config = dict(
    hidden_size=192,
    head_dim=64,
    hidden_act='swiglu',
    rope_fraction=1.0,
    bias='none',
    decay_shape='sqrt',
)
MLP neurons of a small language model. Each row is named by its layer, matrix (gate and up: input weights; down: output weights) and neuron, and shows model dimensions 0-191. Each number is 500 + 25 x the weight over its row's rms, rounded and kept within 0 to 999. Numbers have three digits each. A neuron's up and down rows have the sign that makes its largest values positive.
After each neuron's rows, "fires before" lists the tokens most often just after its 100 highest values on Wikipedia text that the model never trained on; "fires in" lists the words (lower case) most often at its 100 highest values on Wikipedia text that the model never trained on. A number after a token or word is its count.

L2.gate161:544469496480461515493517545508507525454547492520504478508500508474513496507496509466486484472519523480484512518495569496481483516545498499485534524512485453509484469516476520510484488479458489522517495475546499514475482475533420527441508483534519460504478498501462561467502474520517542475491499515482499528536467490479469508526474456543479499500495486456520502478551490508473485485510537504518458496545508543510485488529517500544505460522479496474527520501468532527538515491525508510543491517514485501495530505510498505489553502470504492491489521515496498506513539486525551505
L2.up161:469461498479461494485526508519511545487533449511515475529495520483504466517475480499491500451504455480468484513463520472478485517503476496473517510520469503513487503498481548496495482507495463466497453486529480519466503459527483491488521502532500487493481485502437525469523498523556522497471493472520466558537454491460522491506495429530470488497485501456499483516498498508520473481484515482516458501524517524504497500525535522524529483495457501539534558525479499521488475508494505487482459476497465539495527542524520483532520456475480523495535509507504504505519526499509558469
L2.down161:475489527518480491447508483483496510481469480533498494500473476476463484520476523464489524491496454506507511507513466516472455467522535525487490516504450514499491486500508550514509487506536513487512471536469510504473539476490547499489560517500473527445474454471512508484527525517488469549494499486509495458525457498511507497482509546483494470499504497496517467482458466527488509504517485467433465522487486491494480489459524514490532478491507450540477548519512482480475444506454485507459502486494466519492493499523481511538485453509514523501503480469488474537495523570497505509
fires before: "–" 45, " |" 14, "ers" 4, "3" 4
fires in: "0" 61, "university" 4

L8.gate26:497480545466467479490533498515469479506494539535479526436520535501521489501495524501516496509538545510481499509486542470508529479490519488526550486506524460531517525474517461510457479502496507508519472502498478497473511525504511515514486524480494468481513479458486499543533493472518496468544498510534480535515480499481472506455468473486451545491489492477511493504503552491480522519517482552488476493500466513455512520527466547521522475546456523488481509522495506507515511548493547533495496536484505511498522547527521495493478531521508539487490537502529487459520471498534561475
L8.up26:531511485503505506496559487514475478511524514496472545476511512500491456521484506504531525540495513520540484481514551509521518517462529428479507492544469502463490538458496467485545511464499490524492514490532486506510528443529493505486499515510494513494507471474528466517523497499506511502505514475562547473463477513528514504557474530512525482513462515498500495490500504532530487484533441494511501520536497508494527515474429464501497539529479505479504522479493491505500501485470465442450508522508495481461501465469526466506552479521492532498479522532488522507528509508513498516
L8.down26:533479517513480497523533516490508477551525533502507494532558496478493506492475485514499470480513500486494539539505497490530492519542494504443514500478506459519476489523439450471500523480499490504510499464555506483511501488527475540463537510497555551513504513516527502527481523505513536465506504471488505485508509470496495476486490583524506531513551501536503478482464523486518508495480459462518498525526535496462499463518478517511471536515476474508528479550477501475497470505492537462493460469481492510449468519472534492470531502500504489524533498496523502467528486516519529507
fires before: "l" 34, "ess" 11, "om" 11, "er" 8, "um" 7, "ord" 7
fires in: "including" 13, "included" 11, "income" 10, "according" 7, "success" 6, "includes" 5

L6.gate23:443456525491497550531493495522512481438491471477502490492520508528488496500512485502463497497495479472499523490468497467539509536483489523479492497502510489477505536490453481478520498473547452497451495472513503517527564501509527512446464490455518537498482496493528541547461535488489493486511501529517510465459521525513510520506528516481512500475482487468516530500449479534498553488463492505486478501507552513472499483539524477522508469461522495482492494517539515464498477540493453486504523497534512482492484512466485488516495539544518470502543514520484517448521496523524474508
L6.up23:516489505478468503475504537559489506481520511456471475496557495568470539514472471527477504518496541545541514484479459491496470485508547481522504506441495484514501502488528541518487504503473543498493545476484527534462506511498489492495517505524479464495496502516569487506505487514473499480512491508447509483510469507521525510490483542524483504493506507515498465494506503527518521469497486473501515455492524472456518470515484512487449534484535453465485550487549494468534496524488443492483487516501453481534507487482490511508483519486477443506500537492502523482500491493467481471
L6.down23:467529510468518510501525486496486483480497506491491492502557523476538535468483497551496521493503475485530526501486522506543497456523507485455484489506511516460501495455539502469508497518506479479506511521456517475474537496507534506441500498482520480505437495523454536499490506521452431466553546493522516466495486529487524498491465491473496470475534465480552503492516465511502555505480501502461484486503504514498495481484481484497474476544477502515518531540493504490525508524489477486523505494488477471473466479468548431520501532513510501472533547496491506524526526479503476511
fires before: "on" 37, "re" 14, "ut" 12, "ur" 5, "us" 4, "ord" 4
fires in: "second" 31, "executive" 11, "release" 7, "secretary" 6, "future" 4

L3.gate53:515499563481462510517502485454499457536502486494554496525490487547478495500470470477457486489510533529491491515447534502485484498488480521456520480511500476482469477537465479473451488491498487497488504500528524502497503515522507527501493539468489520486485500562516472471504490467501465486488481532492475485504503486486505490482474491508483519438477515522505483536500493496522449485490527509492542452501525449495503546501542451509495548509474524485563522534513538507478526483502489537486512484438555496474527506504546514465455511520505516491488490512528518501497514493535515489
L3.up53:474487535523513480487518504471499482511501452523493534556467475503449514499480501474473503514601500504500505476520467532517518469506457500518505499532508529500465499516533495471477477454486462491534468533534521446512482502510525474524469485476479515518479464481527510539560521523509466550497501475532471470535441472509481472500524482479496508526512515498473486512539505492486502514498481494497506497481504511488530486497490544511517507512530517487496483462465491538481449474523453481519467462520527480494501503462500490485493476513506541537502504453505484510461509489488524500
L3.down53:466521528545521517556540494551482528509532495499491528484524499523448514485502480493486498496520467529520473480520475504479486482517447510478487506514503476522513499453557499514499535495518500499510516458544505512549481499494540456497515523513528539455482497463468508470517506508516501511512511518517506521541481494490492506514479469486500488503476448462480504516504502481468523528535515485526505494491478536527532505474473499531488557516506453496489514495513532539477407523509476485514472520488547494534484524524492509501525491483484518539479531467508534528507524553472508485
fires before: "w" 27, "h" 15, "ie" 8, "ow" 6, "t" 5, "g" 5
fires in: "between" 27, "both" 15, "below" 6, "by" 5

L3.gate286:511475529466491514500481469519533514497510514495551542475513486493472514483513456440480512517485490516532484540442472508498487498514564464501494494500457478504488491552473539484525487506511529463496535520487492480482483521473507521523484466521524520504491527486482478518492502480467510552462453484477522495457526488549506496482513533517500492485497509472546496538477512456510511499485524506532534444504506493495490541481516523483536502468493471536435496515489454524528488541504465507511491528487476532510512464490453478503500484451485513492507515525492481477501505476501555464
L3.up286:521505486493536498470487517526490495492513513500504537477508456536478484480497470484480490483470482542465507539480480430509445514523528477484516496499479501501490522530497487533509465517510505477519547507520498503499475488488532529534481521521487538496475500513485479549517473486503539514461460465495510497500494501497494528500504541523523487539493441531542566544490482468496484498497473466552494490478523487533472538476564542462524513452523485529536483515463490510509467538500515500485492510505538529469484475493490485478507522513548490486489505453527499467528511490469529509
L3.down286:548516514525537503539470446504547486532490523483488505479470514537483507545516482556481505444485473499500506530507491494446507509509540493553497502483487481536518479528470486524502465514513552505539507517533475518481483521505535512535506506551473521503490514503484499486471471511496521530482500502508496512515507519480498482514477506503559447487493456471531551496499513515492518508494502483521503519460447477503467510489502538487520529492521531509492509474516498453458490506474499505494471536513475494479513519475530426491491492502473491461455496468527491471547474514453488517
fires before: "r" 43, "ic" 40, "p" 8
fires in: "american" 30, "april" 21, "australia" 8, "australian" 7, "america" 6, "apr" 5

L8.gate394:520506486537507527542498457500508490455481552489458523498515476518432538528527541506510521509518493461515494503514462480516532476514449515510504506473534472525515486466440514479510474524511500456488511515466459542485554517475481533493504516459442491498477558525533485497528519482525499505441470487492514509481521502475506516506503505522512511474506562476487495495503532490504481516500491486517516570489506564472460502491526473519519517505530507457485475525516464481476493501500529493506505525488514514483526478504477509487508507513510487483462468527522496469497493493502552490
L8.up394:468469505525520470526466499517508496492499500458520528524545471463504498490547470506508505497527499551514532483494452490511517507524510527520505519512488475494499511476456477522486496481487509519478435509541480501458543505498511466487514502516480523501515495522548499507535501480520492523485511502551550542467578524510497502525465454474493524504461498515496482527482531540454465532489491477533519535461503519489515478524452467503517487521528523508477517486557499519529502483500471514508501483479529459501515516507503515494450487513533455470492467512494489562480518519491533496
L8.down394:538496529481526525561507515490516462507491500486472517490526524486483519489529497532459499505471515506491493479456517452529516502500463493532524524526464508519502496547485480499507491498462480468478440501547527516505509498544484523476503495502484472503530542504472505440471501468523479475516518488482521525490529499479549511524540457524506503510502531523484505509514486542538512475487477497512488477540504504480516493509521498473517502516453559503496551454492477451514504495490491501479512459499473484466426519464473478504488538494515492515528513520529458522494499551454481472
fires before: "ic" 67, "er" 7, "f" 4, "y" 4
fires in: "american" 16, "office" 12, "off" 10, "official" 7, "statistics" 5, "officer" 5

L3.gate476:500515496500530494548517500484482525460515473442501467490491466504459489483553519484456536515515521460520525519515506484460506487484460496538527557495522502504530499513499510499525476459521477511450499476513518507479489528474491472461543471508535496529474514492466516502488544492523514503508501491476500516512476506545523514546508493479457525489518469481540488501519519510518500511482581512484512526541502469498504490501489480482498516474428480511526548517488519503492479507504552484521494567558477511489508511523567505514508526478499514530506510470490495533494515492521532498
L3.up476:521525491507491474534534492488470531494494506480480469522459480485478512500541514482442503500513511442536501532527486447477508471469472508522524534481520500506510495488469533538498474459523481534479494484498512492477500545479494471424556470490519464513471512501497505511509559506493515493499544515497518537508478506525514549530503473508453534485504474540528489498534495507491517483498552504468502500541506503500506475520489479492511513473434504536511527518482532534492507480475517469512486538528484504488554489520529515518539499516508500541526519488487462540482513483544521511
L3.down476:491530528471469455526494482432490531526495544510493492457496526453490521502492516476500522491525512527508482525470456464482496488550531463466502491500523518485464484534526525542497518485482507537526482544519500454481538513500517494498557496496484508488489525470526528482515514498505508475499523528492497499480498548474517516496541441504493522445450510572531519515503470499494544480502522509495487507540491510510496464498511538533510494503467494484435489526476532505487493510473502512501514492463505457526544478495441523492499528521483458474511515488477496493513498495513527507
fires before: "–" 33, "ed" 16, "ab" 14, "or" 6
fires in: "0" 28, "elected" 9, "established" 8, "2" 5, "ended" 4

L6.gate95:508463501514504468510489519549518519509578513514513528502538486497493491499476513492484505517504501516487476508515518515525496519498461495533528481534456464483459529479514469492566488496530539508490497483469488463520498510551521511461477524502464497482467511495533481494513549537513543473482526539503537554518510451479480542513505515484512494465514519492524489508496502477489456520529463478485499487485540488447488525512519491482473513501462526470479510489497473546537509479477494505468488491528536501560513517539508480497498498463476485505526504459481494506529474440476535474
L6.up95:490507469479513492507485530524504450519468470538447471475502506519537488499514512471453481482459432522489538487503494516490486523485493506532514520524478551494482500529489485490491483525462533475555500522524499526523487492508477554512499517501468521488484503472493507497548506502532527517461500497485486490500504538528475494512491520517541496513498515539505526512453529524497448508517489516526542484509505545512501563482550518536494479524492511459460516489455508496473446467522482529457504499498476508450544473552509476476461477519478525492484499477488521527489493482492502478
L6.down95:458512463512480518504517473502513458518532488509488518521475502532514559503519472505498527532504525454487541491477483529488525523444436504522478512532430488471476465523504458479465524532482530506518458545476469472515516471503481517520453503478473505488512522495517503525541528503488531515502516514494507516529501521478520504510450475502443501476502528517485516480501535484491459547532504522480534500491512480475485508484461503483465487527491512522479512529489492497541500476516496516515535535504518481511528494528486530499505501498460545522519454507504481561509476484506443482
fires before: "a" 25, "es" 23, "n" 11, "c" 10, "ce" 6, "o" 4
fires in: "china" 25, "chinese" 23, "tournament" 9, "tour" 6

L2.gate12:536521524421514497530491523513486473471564506505536517521542478464512484495529464476481531490503495539512507499492483484486517497502506575492460478515531484464519480497500526546497458458529444517475503535512509510494490521514494454497494505526479497507525478499494501478467525533512486497482522516469540493448476503479475527478476502502508524481525503514498528517492501485446507480520572516462498453505481488490470489487506486524499505499498506487499496472493537499484525475481508540471477478509501478440519552497528486485514464545448521535480459500498523454509497492519494504
L2.up12:564520510484502507509469517504468433488522455520520505500532494499536509534511478520498550474500500582487541516499486507510498510550508508485517476553516520497465508519470524482518543514483475477493548481519557522494502509522495467533509520531451474487514493528488499504526484506503515512510482470488513483483487508497477511467478472525513494497513546479518473542517505478523472535496519523497535518543504502473501516563538494484481500472483502456486540471484500486505536483508534511509479515514520468506511511514446562475505477522453464486516493475515555513506493478516478495
L2.down12:521539488494471500461471491527497511525475496545505461497467500525490509502521500544476515505522522543459482513491513520519477492479510445490540492494464526517482512465531519468501537502467480429498520478485529487523521511488478536527504499528480486504482536521516550487545482493496509509504456482493465489531482517480453503500486538519512476516502536543554464554546508523502502558512486545462507539538456518491505473494522511460512455485502490468495547519478500525511525474500533493516491473512481487561498497507473498481477480516469482512545533474499511495502491505520477500
fires before: "as" 37, " the" 12, "ct" 5, " a" 4
fires in: "after" 46, "released" 26, "release" 11

L8.gate71:501518455445534467519496506509479548457519511478521501487520493527546495522469529526495517504510522493536532468538530493538459471501456526491505498470487462470504486506524529485490506520516491475482517518478477510510522524483530458496510521536510468449477474532506518533503487564454486508511486472463535487477504512469450520476490478498492490485502521468508498490487514494494501468559463509481499534514480486489552468490570526529492483510514550503491495514484486519504455544490477468495525520526506461493491490529516484515535491535517511510492503490464527501526522564527508490
L8.up71:465513489508501494503527524534494479495505472521496479518486496499492550474457501532516541511529486524464481474482503493515499515514483512479472497496540498506507476498535518471467556530479521512512546471471488543498523534478504496560524525572488494493505514526469519497509514481487516518506485506474458499532519528514485515500549483519504570493462491457473523497531489526503506490498500531499509492481484526469533475485517531479491533560479472457455504507468501485498506454459485443523524488452512493479500482490535517539495514474522466497506525512542494487477553538520541510
L8.down71:517519518508535497519530472467503490490470457523531483489535491442507477492490510529509529529520490546489473546493533495544488520436464518480479504474496507456506491514488501508508527491520450509499499509478488468510529539492534450506491519549523533492520481478522470483462528500563490506504517494524556460526473521496526512519495511496486499489494554410503497519496517529531515475480464510499455526522539501514483462544507503491518529520523497487514487461500496500497518539497482471482488516516487519452469506518524508479487507539536475510537521503480510489518514526530474522
fires before: "as" 44, "t" 12, "ut" 7, "n" 4
fires in: "released" 31, "release" 13, "executive" 7, "complete" 6, "completed" 4

L4.gate272:513476483502552505493475522495498499531530498503564520466559513536497521507475496445474489517514500493544520472506484512496497499509495537508483506474474511499456519509486508490461469489471502441465524481510493461499501535479469525471499493484495527454457492495508486502483495509526490506506506461536513474523452527482505478439537503513510488514502488488514536502482465545476559499479477524532481455526540484510515496523525513498493523483509455500490518514534493509519550559522551425483503483491465453522512492484536486492498504520492523512517514497512526509533554510496497498
L4.up272:530498499534487530493459491519530511505474477525485521552514496496502482532464502480471480507475510550523498511508509508443484462531510513516528513491526508513508508508483509491473464525494480470499484551526505457559497524530498534495495503499455491496497515560483484448497511477491489563525554467490503485477487519516498475490499539500497471505507510510491464490565483512500507511471527547515492486505457522564510510518486508521563531459474459468482498569513521523515471492520508487509516512472516522535462531477511504469500510526507522520506538531502529519476496464483510517
L4.down272:494474493516459510517539516509515531497469522495488519500500497498517445506527508465540484509503505513547520486499519493530459482517494535465537497476509522494546484436474465495496509476477530528507507522496412503499487503507522508492536515486463480466510485529485484515459487490479512494504526499470414517500514515504493469505492482530470511485498477439469495439500507512461533480515479472575498486508468495529527522494482497505451518534521461476482508480494473526478478480473515480479525499506541510495493492518515547488531522498487468507515500463489466499473470478496503454
fires before: "w" 29, "ie" 7, "ur" 7, " to" 5, "ow" 5, "y" 4
fires in: "between" 27, "century" 7, "went" 6, "below" 5, "sent" 5

L6.gate459:516493485516535550498468518510475527504528471527536483493517483518512528536510469466500488522479519506481532538535526509528549488529543472565484478512495477465482489487514496456447499472514513498453473543488477507477512521495515494537469487498489524503487507534518501542525492484512476504498523503537536531512504475441500493505456473505508484537542498498463502509445499533464480513530494504549503533534503488499428499510517469468505502507489511511473489523488487531478498508497507464505479509492496444502525491495487473528529502505452526525499496493477506560486493568499472475
L6.up459:514537500520496500483478571529529507536495486475498571494511486487502535532444491517507507548573502467495461511495519526487487481494464498494501527479502486524506493483509475513507495496424459494514476480519527513462506504469507519499524523511495497511494494459529497461507494480494496508508502494523493502503527498517491527516508480505473501477486518483522493509487511461526499547477514513517507518492521494494533484480464543530491491435472469534511457483510456502501485495514566484480489518526504539489475470515466477527544489474545504522436472526462539537520463494518480469
L6.down459:515489500505496499527490544522506548530478523553494492512495494473479523521482505462500472499500496463479455530452423517438510512497518486530491525527477472525541486536491481489473514503452509515501459544498513498488522472501520513532498483478522523532469499524523476518509530513495502538497494483470506488480485471511486497566476506474516449516475504509466508494507519528476473488498505498523533509559475524533493518499521511519491502515530482499427505510493468492519486445507503482538455471493441491479472503477487496525474532525478519515495545512518518516491520492554473465
fires before: " the" 28, "f" 13, "or" 13, " th" 6, " of" 4
fires in: "of" 49, "chief" 10, "performance" 6, "eric" 4, "official" 4

L4.gate244:475502502557468514538533524519488460495524489482539548511497482494505520445508493467511520458492495520512539499508541478516509496495509490486500455491469490505493466519477446507489453472516535461562516486499474509479510520503477489473470521577493514504516491500501524515484518538495480491526503474493477495442499500493462528458513487516483514482492500492526506483488554507487517562530481507514482540474479538515471526518476519502498516516497484482554498507488493489503470498540520519537510488523527497492468476504504465485536469535456527539500516522499531527535468482509524438
L4.up244:517508491541505555526501467507506490501485551477512511534502488516485522536517483488503499513573504498459460495504498518471507502514495510532534491487476548527489458521504444528463472463535495464518555489478503460482521460514503499472488475511512531493493488527494484509493515508501513476479507521475500464513528489504504492546516539515493487500483477460489490477521461488474498498536548481543477500486503501500506453478481512485478529510474472489496475503513472514543474488477502476512516497520523485483516433481492494418479515493511548527505466505442523497463498484501445449
L4.down244:539514520522509501509476504482487457471489468484493482527503471466507478475510499497501512479527530502491491487517483472541491496495463511482518514535561499486515507494516474448535460502479517479494535520475478533508487461528470479536500517461511466449522488519511492516496447519532468488476478533534480516486508501491471500467481509475507477517499480500492503474481535538451487491464550509565490533466496478499487485484512492483550508492524542460456494500489471494451490497449473488498530480473530454472544533509438478526491525509477487503471467535516483511469539495516501512
fires before: "ic" 42, "er" 16, "e" 5
fires in: "american" 32, "led" 7, "america" 6, "lake" 5

L3.gate302:547526470508454542517470546526506430470549538477510539474504505537484513502496485495510538509486497507503510489501476493499501536528465481515507495509504473533504500473466532505487512486528492511538509496459519495511509510422503471442478526485524521512524474509504488533514505516454486501520454478446523469451549529475493484483505451491533492504491464476524557499477531489550546514502479501525554516482492500519482479499497489492514487528475509488497490495477471490504519528526522503504480506518490529508481523516516480483525470501507469568491495525498506529481470505496450492
L3.up302:527543532486471543493486485496467486510511488492489527531540489493458480463503488508506521507492504495543496480493494510489460531509514484485499473499498496492498507486484488498461516528550502484514470475465504472481509459453479476477505462504503455496493486509498467485492492493478525504513499484467527471442519504477445516514536502500539476500488519518520517514469458518509506437486455502532508480507521519517442507500442527459521517428512510486504470449515537478524453513495515465504515511511523548517442481500515436489481483526502473520511556520492493488451483482506497505
L3.down302:564517569496491481481505532503532495522504525495530524467539532484498514491536453485496543486495524522526494510527482502517486511477494501525466531489456493511515451494455527516480541536511495487499478517456509507491497461512532483463493449553538526490493508519517546508477543485494506498500497504473520499451529505496510515499501473511547498505473494425491512499506492481487478519525525481532512444509516529465481481496486541454498517485515542498533475506504484461525469513463509544498505520481518526524520522545494474497483476522568506509490512533492525482463504510512499486
fires before: "ic" 42, "g" 26, "th" 15, "es" 5, "e," 4
fires in: "american" 32, "august" 18, "authority" 7, "america" 6, "augustus" 6, "author" 5

L6.gate500:484506519470521514473464523528507476510524508478529505501515504505492523496504472476489542503493517500539497510506509484500530487502446470535510479500446503471442478530479530504489508525444499524554462478494556450510546524492527484481486472510503513482495504495491483509516487547532468495449511542523497486506500491524447532504511459500495512484446532467486511567465513531446460516502541531526508494493523479524498501549486512476502491490483492495472512524523417520492500480487511494486479529531475497517494474491507486500500508512505525524536509476460455496464459515510496493
L6.up500:530456473493451509557495527508535464479473530523522463507503465483538518534502516491467525463516497508506527506509505463499496508547463457495548525522489532535503511462534500505516530516477446487504482517491468499515465444489456479507518521499496508494498490503493492487503499487490516518494508497523522495514501470519488505502494477479489439535495531560481541488510514475468504490488446515459484469471498496445516486492525525508535471499483464458521493472512507482499544482537564485485502516480510510472559503498486494478489499523479480511460527496489487542496464533491550513
L6.down500:473525464512513519512503500539513480490459553491478502539502540515498484495499469485544494454530522492466518543538508497504498492519511484508470518500506538518516498487499453512507481502498484446480518530523517466489513480491515526470496493506436509476496521495550545523518524520467517537473543521551470444522491487530428496469512478466460505527476491492532534513533516488462534508500508465500502484517525488482518524493507465513500487472496511492465494511474483494511515496515545527485558491543488472465495492500512507524494509496522519443530509458473481541484536477461516499
fires before: "a" 25, "es" 22, "ion" 14, "f" 5
fires in: "china" 25, "chinese" 22, "addition" 5

L8.gate479:500535511524439493496486459516501489452526498503527505525526505499494511510502514525449507487490502548501511525504453514498497502571501535519498539488512493520476531481490505503523511472544500497458475506520473490469504517496501501510524490470518491538465479490506517543557493429524490496526493482502540507515543532459542496511512475495482476458497504487525455502479513470509490487520511508490476484524511484463520512528509514511515454485557488469489520485475493518503481516475496447491529570512479511460471488521463464506505550473499457484538468512476532480495510468532518531
L8.up479:455518518461539469500511467525475492479517519501483492491474493494527504505455496496505482506501485505482514531469492535549502509470506518497541480504533483447513488480495518492519506465487470479479534508484489517467494521521499528482477532504467532475523500497495545526477522524454518489491553495484482512513505487483527464530467520531538465498499530530492503515529483489490507523523567535450503499475509495487479522534511492511528499470464475476518547461510523512501515495527492480544439548517538436513504532515496523493542462465491499519540549490489492448490524506492506548
L8.down479:499511539518522488514488457478542519523491496527486517476469449504527528455485521517527454520502473492469495519504519505466503463487481489472501516424539490487480534526513449498511463518506531540476502514512486490496507496485492473497471498485478509482497503525550532520523522480520499505469493480508516479530471456515480524515499497472480448485539486542533534489491504452497478502525509483477498517499470534519481517462443518494507529550521440510525520477514445514477498506482499468484452479474477492483491493525492480473501489537478463486505450503544485452541493480523510482
fires before: "on" 34, "re" 13, "p" 10, "n" 5
fires in: "second" 31, "secretary" 7, "corinth" 4, "corporation" 4, "score" 4

L6.gate96:547485454506501530536450527483516538508477478482515476513486517508465473487516521488510498513489517469496530496477496485525495469489509538513471517468522443511492517474492453487439484511500525502510485523500451512551480467509472506467491510534441525525529478491533552477528524489479520458557566474514508520450498526482460473521527516501523522469468477537525491478485525508494516525516543517511512505514491492495507552548475503501506498491484513516546514499553513502510513481509477495516537495530488542513497490515518508500556500520459520477488521509484524504509471505482471474
L6.up96:503517467489499521509496526514481502497535468495514496514492507472489473523514496480464517493511534492497536474465546487462435494504485514546458504486455514510477512513504450475477525511437530486521504483505490499528501520520501491490524494521533539540485511480495496506493510477494519491507527499529528490512496479494479518522499468530513543514513468508494515496483541497497472527509476495557475452527539524463550493454482522458435542525496496490533496468475466491517497494473494453515521493415470486505475486470524504508488511535493513483568525524468510478525535505521523515
L6.down96:517484488460510483521510501485458478485546479483519445505501485488501474522559490524534477526533495516511514497530500460556458500514513444475480500497505480492494487504523523514473505535537472503527515494550524467499491519471493501502405529498481462478493478476497484483537487542488454493536518533524458529537510545460547520483499510493519492510469516545480457517525476509480512487529515523501464509508509488530475505510466526522471460502523517536533501534492515510473539489516487482517507534510531488525491474502526497513505492503495466505492519491476553494519523507520462461
fires before: " the" 32, "er" 12, " his" 7, " " 4
fires in: "during" 29, "after" 16, "later" 12, "following" 8, "with" 7

L4.gate154:542491511494524543533474532469462467556523500459480533505527514474544527485464496458470519523488553516507510505477489468502504535489526489490530493488485504507502520504479443491467521482506515501487528533531464503486504486496476473464498506501513509501513519514468467512511516538534508519509482520492546514482525569501504522482501472527450515465475473481540522512477480474450427501516491528516488492474482538525499529507534505499506521507485519496501498532520485568530477491472456500488459495507515560452495513499518474479513461490482504492508478497496479494531461462483497496
L4.up154:520509531509460562491521513481490499519488523541501562511495522491494482490511481439502484504506558487476501526492489466481501520504483450468457541491527518513488516508470484493479488477488474480524488474536500482443469483495531521497475469471505476516477539503524492527510485510445525495531508451471543508531530503495475551489515430504509502480493499451481547483495489456478504486502488537494499493517511540512485488481435517492528519506482489542486505483503492527536493490474493513530487537497504515452474506482505471534514487534481522519495495498497468527489538475526545461
L4.down154:558491529490476520517506513429482529506531554530504477478521471490483489504508488492484533491522463484484492459500472472470533494501503494531497532517537491511471459519452464491534495511483457497515457537481435545497498460527498505489468507515503511527544513495522465538506516529504488501461498452486463461497492517476469485482529436472525466500494520444492502484499505472510448497507502520541494505505504517510480501474508538493533528486516552541476493483487495459493482509484515495568481494531488486481503493504509467517484528487521540482518478501519496489510527463505509511
fires before: "ic" 33, "y" 24, " of" 15, "n" 4
fires in: "party" 24, "part" 22, "american" 15, "america" 4

L4.gate216:497489524524485509490496533508498494485497451477462498522491515481508490504469521478560534530477506502517492499547530471497452492478499512491521494509529485527509509463494494476515516471512499541476527530482460463499533506422494532485501483527485532501511510491485540488491460505499502482516503515491552512481509524548512527497471549533463491492545486459505450526548528455514487516488537498498481528507534500516491491524471512515452521490474459473511503527452499514533581509521494445491487468491500465492517517498532532506482517516493472475519487533505486488528509540479530468
L4.up216:502487475507532494503496492522504516472520476449516506520484496461496532481475500473471497495495508450501518476548485485504466461496484505499530502501534539487496484484481503500537521527510466524503586552518557491504535470468496504466474518509469492508459506465498512494461493480463486513509517511496456518456495497514520476494466499543502492480511502501492487448526521499488503499551521502495518525489471529444491465436507489515500467490531518504494547508430479479521519497497498514545518457508475487505497481502499471480566531531480495512457462521497522484521484518538516523
L4.down216:520499521493492486503470512497509498504490489493478495567517490544507477518498523516524534505484477483511495521525545488472491456505490523544505484463483537510469500488530489545509521541523482494501548506563489531524531510506505533490488512471465511496500513473515512503505496489553513500510509536470475542499499470476501509551444480458482532513484465505491499502488460543496460507533490484501498479497493513460534494521500516540457497517515469456525532491458464549473523455473518518540471498489540486509503551518515462512508459514502522513541527518542468528507477549512524509
fires before: "in" 41, "al" 15, "ay" 7, "e" 5, "u" 4
fires in: "original" 17, "originally" 11, "origin" 9, "norway" 6, "forest" 4, "historical" 4

L8.gate290:510501495521514468487475474463489472490511475481482469534517522500516515478487536485488536476508530456541444500528503437496503479510512512512468485473445458479466512475531457478535490464502485536477525541492501557521505501510517508495518492493483504478502481525509502478495500470507435491494513513481523485495541516491486521504501486467495495486491476535518514495420490534517518559522501499500454500519478513530564508515496491544485492487510501431470515506518500522537541508481528491488456446480477486492487507480524527511518508485485506510497520497510566501508525502516528545
L8.up290:556482463532467514510506504529526536501505491521488473500466482513474507488505516513474476485519484509495512472540514529478511495581528511526470486468489496521490449482496477529466542534481503520499468533471485470492519471518499553451516429482524460482492505459477497508514504476541514493529513528490483500501493495481505520510523533460482504475515538506477555493479499520489507534520512512518501527479517470493528489486524536501512488442517481555467480545488519491505506527535505535516514505490501458480498485543489481514545521496488489494510557515467551496505469465469486511
L8.down290:466467519503515510481529489498496481495500477428476510477547487498476528538518475455509491542493523506476509539479465481511546512545498505523515475502549432516512505456498514541487564475466512486450463527505543494566515483505501499482503492512501522472515501477502476523545509491536506510511477498486552526498528519480509460521497521515465506547520534496481535514496533516500510458479502507512488507460480496471490526501504487556515503505504454539490528500505511526470514520499487461497542496480546472490485510507492496477472460490484492506510515509458493526464537495527528501
fires before: "ary" 43, " the" 14, "f" 8, " th" 6, "v" 6
fires in: "of" 28, "january" 27, "february" 16

L4.gate467:494530506513483512523520513536512464503527485524497523525514491506546485495527519494488518521524523519541488501480570507534530441474500512527493520486525489516473481528534487521495505510501542508530464496490450493498509481496537484493482512524522479509510472472511488487477531502472491467509505547479527499492475496561503513521470462482543477519543475498511500470483511522528509540522503537564488541568517520460443519496510501545488469518511465470518490485497481507464487463475550513435509477465480477537519492496502495509494466504473488509472513454526479474511502473480498521
L4.up467:439470463496484492473482476517492493523503445471476533475471486531513522535467504478478491501493520537525495471479513533488521491517492476505511483525506505473505506531455487566458516535496502463465480497539509450490552497463506528497477515502434511499464523487514488487558497522498458489495494514509481478480486558504488461507460516527497496528466507471500528497514532484497506446492511471510488481491545475529491467496461505498529479494527527528505480525514469463471506468492507479470512512449467513499516511499506485503509476528451530459472478512489487524506506478512439507
L4.down467:490498466478493504492496453504487490504479479485489510519501506515528521506510508475494536505496530459507516483484497512550475498546547453499566477505502518435509507464502563484515476546471564494505559523447481476526523501484499496502502475502528512514522502481504481527516500450540515512487519468517462502500485502500469512519478460479524471501504510450482433491497501514519488509468546495474478540473483513502509501498471516550468520473525492519539487514501455446511534499507495479501496486516504493492511490539472502501501522527505525520544527493484482519497475506489480577
fires before: "an" 38, "a" 11, "e" 8, "ul" 6, "ag" 6, "al" 4
fires in: "american" 31, "maurice" 7, "america" 6, "chicago" 6, "enric" 5